MLP neurons of a small language model. Each row is named by its layer, matrix (down: output weights) and neuron, and shows model dimensions 16-111. Each number is 500 + 25 x the weight over its row's rms, rounded and kept within 0 to 999. Numbers have three digits each.
A block is one neuron, or neurons of one layer that tend to fire together. After each block is what it responds to, as a language model described it from the Wikipedia text at the highest values.

L5.down79:529445528462511485491522490480490494473515494524494523631518518480516510519532494528484521478477483451504493486509512515511509537513535486473530493540510492486511518505506524486508499479494500462530470484500501502505487503458471513498480471497517529489501484476472502457534486467484499513
Responds to: The colon ending a field label in infobox-style lists (Postal code:, Language:, Number:), plus hyphens in markdown table divider rows.

L2.down258:488493509485489479526507442496467517500495515468560531486467508482527501486502543499508533504503534494519501455514519537469483478467469499487511486465507484515484493475481554473515499514499497469467482528493556503485520529589486471496494467466501551486474477521509470476509494480531508449
L2.down318:488488539520502471498532519498507526467506537467497507555502468493519534489509525531509476513472472546518481538480455534465517442534485510479498490522492526488503486530478508498492503529482474529520518463477551500476462511512514465513527484522481527497478446494520455502498454500477493520
L2.down393:518488487517505473533500471466468536475486509498496487509533556467514518497492486567460512504460495527506500533495527547459469480537511449475476474498532472496468518523506486505507495533461503533534506457475551490500509472477508477528503503552505510507484575496476487532458453471479477484
L2.down511:498506509497521501521520537509500501529483527505517476498505481498504490489505508491491493522487458501468475504477478486477513521554502499474521492525519523535495482495504528461484463501447522530474519548522540497478466448493468476489471451538509517532465522496493467543456520523487510512
Responds to: The word "of" inside proper names of institutions, mainly "University of" (Miami, Ghana), also "Republic of", "Academy of"; weaker on "=" in wiki heading markers and on table pipes.

L7.down236:454544512521528458486455481518470484472522500489502465352493475492509501476491513519504502506485518521497494506509542529502485484502490481504487507476482502525515520546496526498530504485472499456493488541499518469497502492514498516504476538516522499490497475491498494522450503482551491496
L7.down260:470501494521514475466475551514497514531556524481534495529474522472490515475520457474526477439525480498497487514510476473526521495526541537453546494473539495532470520500509469517508456506536501491496494520480500513523537516497506484475515484495492486514513483503509516502521448521482474496
L7.down287:517465500507469484472534495526497518512491485497525521533515515525488512505455484506484539520493494438485540503478508460499476498469521503506487539500533434478499478452524477519474450450488486524531493524477497531501467540498490516479472461509475541471487486554499541467528529526479501529
L7.down612:530505460518513526447548485445511523499489522453471493534503481476474560508478510461505534525503500531502497495482473512529491475465496511516503494542509495528495489509514513496482506534513509496504541515504525497520430514510530469529486538522483514500484531503482504469485512550477479471
Responds to: Nouns or final word pieces naming a person's role, job or position, often after "was a" or a title, such as delegate, statistician, teacher, member; also some section-heading tokens.

L2.down138:484546513504567514490480498464503469487439463474488499491502529489473486518501508496499533476466480511518516486478523466540492523513446472486503493473529518496551468545544507490445444491533509502552494518496489491519497493558526494516531490474510523505493507508541507464550477502518506514
L2.down224:487599503500532478479521496522519523485499536520446455458469490567472470506526461524538497506515489522507497473467511527534502490488503512527480472507500451487560476547508513496512458460472480500529477508493466444499504479444459505497496526524501525528477511511500486512514547488483503455
L2.down281:493490493529460464451432548466498487496496530491536483476496553485528505505510502539477522499484500457481531492490483518513550552497475503498518517485520508505486506481505481520491552516489521502457477531530491496493504493501437512467508485553510486500468538506509489492515510512437474512
L2.down612:449537518467492485482479525514484514491492491499487498405486543504493514482488537487496455510498501490522507481501491522518492513533462466530498491461505472532512483491518497476467534524479542426498483540488526504500519471527499513506497517515488555467476508548499463490507481497471505528
Responds to: Nouns naming a person's role or a first name, usually just before a full name, such as composer, President, John, with members, winners and businessman also seen, in lists, tables and credits.

L7.down30:455540518485464538541466517546515533529502478506456506410493489511508521507479500507523476492495498517525524540549512486527513476503476535474458470505510488491498493493504449472465475539501527509547501515458497531556491467484478476462493468484511520487527516483540497498521503509484529511
L7.down230:536492491507495520463552493494480493495464476484490536545465548525486524559514536533507463500564472484505535513489511480515509465484528517482495485521471486515505519511490472498475500487467470498475517492452510468516531499507458493508517509493499486503479498508457480507503519477490475508
L7.down304:537462498487496504516523468480471525464511495494463472537501486476518515527455539497536522508542513519484475500523503465513464458491534453503502507510489532515492565492470503499502500471527490477492486555531502486500536485494491528521476497521507511496526530527458528515482466511469505522
L7.down332:497478500501484486480510537535487524501544500493492474467423466503495490522467528494498505479466508529511484502516536496462572493468541509480481500484471519540554432505508472488490525530540542494471516515487503515503481505482519515516511496506505523473515530500517492516502504509527452498
Responds to: Suffix tokens right after a noun, mainly possessive 's and plural s (master's, People's Republic, judges), plus field-label colons, "of", and "(" in tables and infoboxes.

L2.down16:481486501497518551494578529469510467533509504527471466498520501476491472498475526448491471453503522500499506498481513454530501493502549527490492490527505526463480438488499502494489490549497508489530516484455490501482502474514539475515456507519488455512492458499485506532498501525499490511
L2.down114:465486482502503548532438496487527451516480495510501523468509491483512495455546501483498515523536492519496516504469482501504535495503515516482502488507474508485512498479437512511460508453440488554513532512520549502487512524530541486486521501508502450458537514501508525504502504504533497488
L2.down276:453523514494472534520467548486488526514538519477521552485503493503529538490444526519492528510465463506515447510518488504492504520532516557520519472480515498509492500495506474489471498455481502524497483496506489497556508514464490456462481496503488459475498508514491513527478492503503485484
L2.down327:502544517498502546490546502503513498509466484492507434415488542477467490507500472499516520529492464519544496458496498479518546515527488491526540494499521491483521494520461513489464553488495504501513494480510538461463473511517501480461515527462546476485524493503507483528508521495481475497
Responds to: Year numbers ending a time phrase, mostly right after In, in, or a month and day, as in "In 2012," or "On 25 January 2017"; weaker on "that", "-" and "=".

L5.down537:504467468508494503516542486501529535516472469454535506551521496476540505500528535513503517476543487561523486475570493494470440516460500491483494540455517582493503502497523473468504482456509534512497472530543505493543475524486547515504470523527482505462499474490519522488495514485526511488
Responds to: Tokens that complete a predictable phrase, mostly years after "born" plus a day and month in biographies (born 26 July 2000), also "known" in "also known as", and "fact" in "in fact".

L7.down146:474461486484478520506529494508512484493497540438527488506500480511496478556508473515505533486511504501524503477492494482505517454505488512502474534477512547532460473543497494485510525504484546511511501458506469474550479465491501549542465508485527504469526445528499454465487484522489506526
L7.down186:502479473493527479487545518494486503524490502494528432535488488497486521534478490520509471484484461509529528539506500492474542499523545459487517502434570467485486522502537509511540486528543470468547482500495488487463496515480482518533528529472530500497513503482502542465496513479486472463
L7.down314:466440489494452462463492482511519493488506512503517473451498507492496502516464479514514484498473498534490497537519486528511466512508519512539513483515465490460528502498532558485488511476502502487477498525460503456449470512493489587520506482519533526445495500555506560495528498485483479474
L7.down501:468475501507491491491543498513523481494468516483489453459467493548491531474531519519524500448494492542492473465510501500534545508504504503496454447507525485519423524488498558493474507543520500518512516531514521458456515510471499511503496486515523482521500492509499532521525503502500502500
Responds to: Day numbers or years right after a month name in dates, such as "October 29", "February 2", "January 2014", and ending numbers in ranges like "from 15 to 22".

L5.down423:516497520483506528447490485499502488497495454503462513459477549474554559467445476510493503473491483516475488532524519544533522466505482517462493477471465561478522518515514504510498465503533531484505500522460555507548513525534522502522533510506496469480488461481470529516513499498540510533
Responds to: Tokens in biographies just before or inside a person's role or title, e.g. "served as", "attorn|ey", "Attorney General", "(" before "born".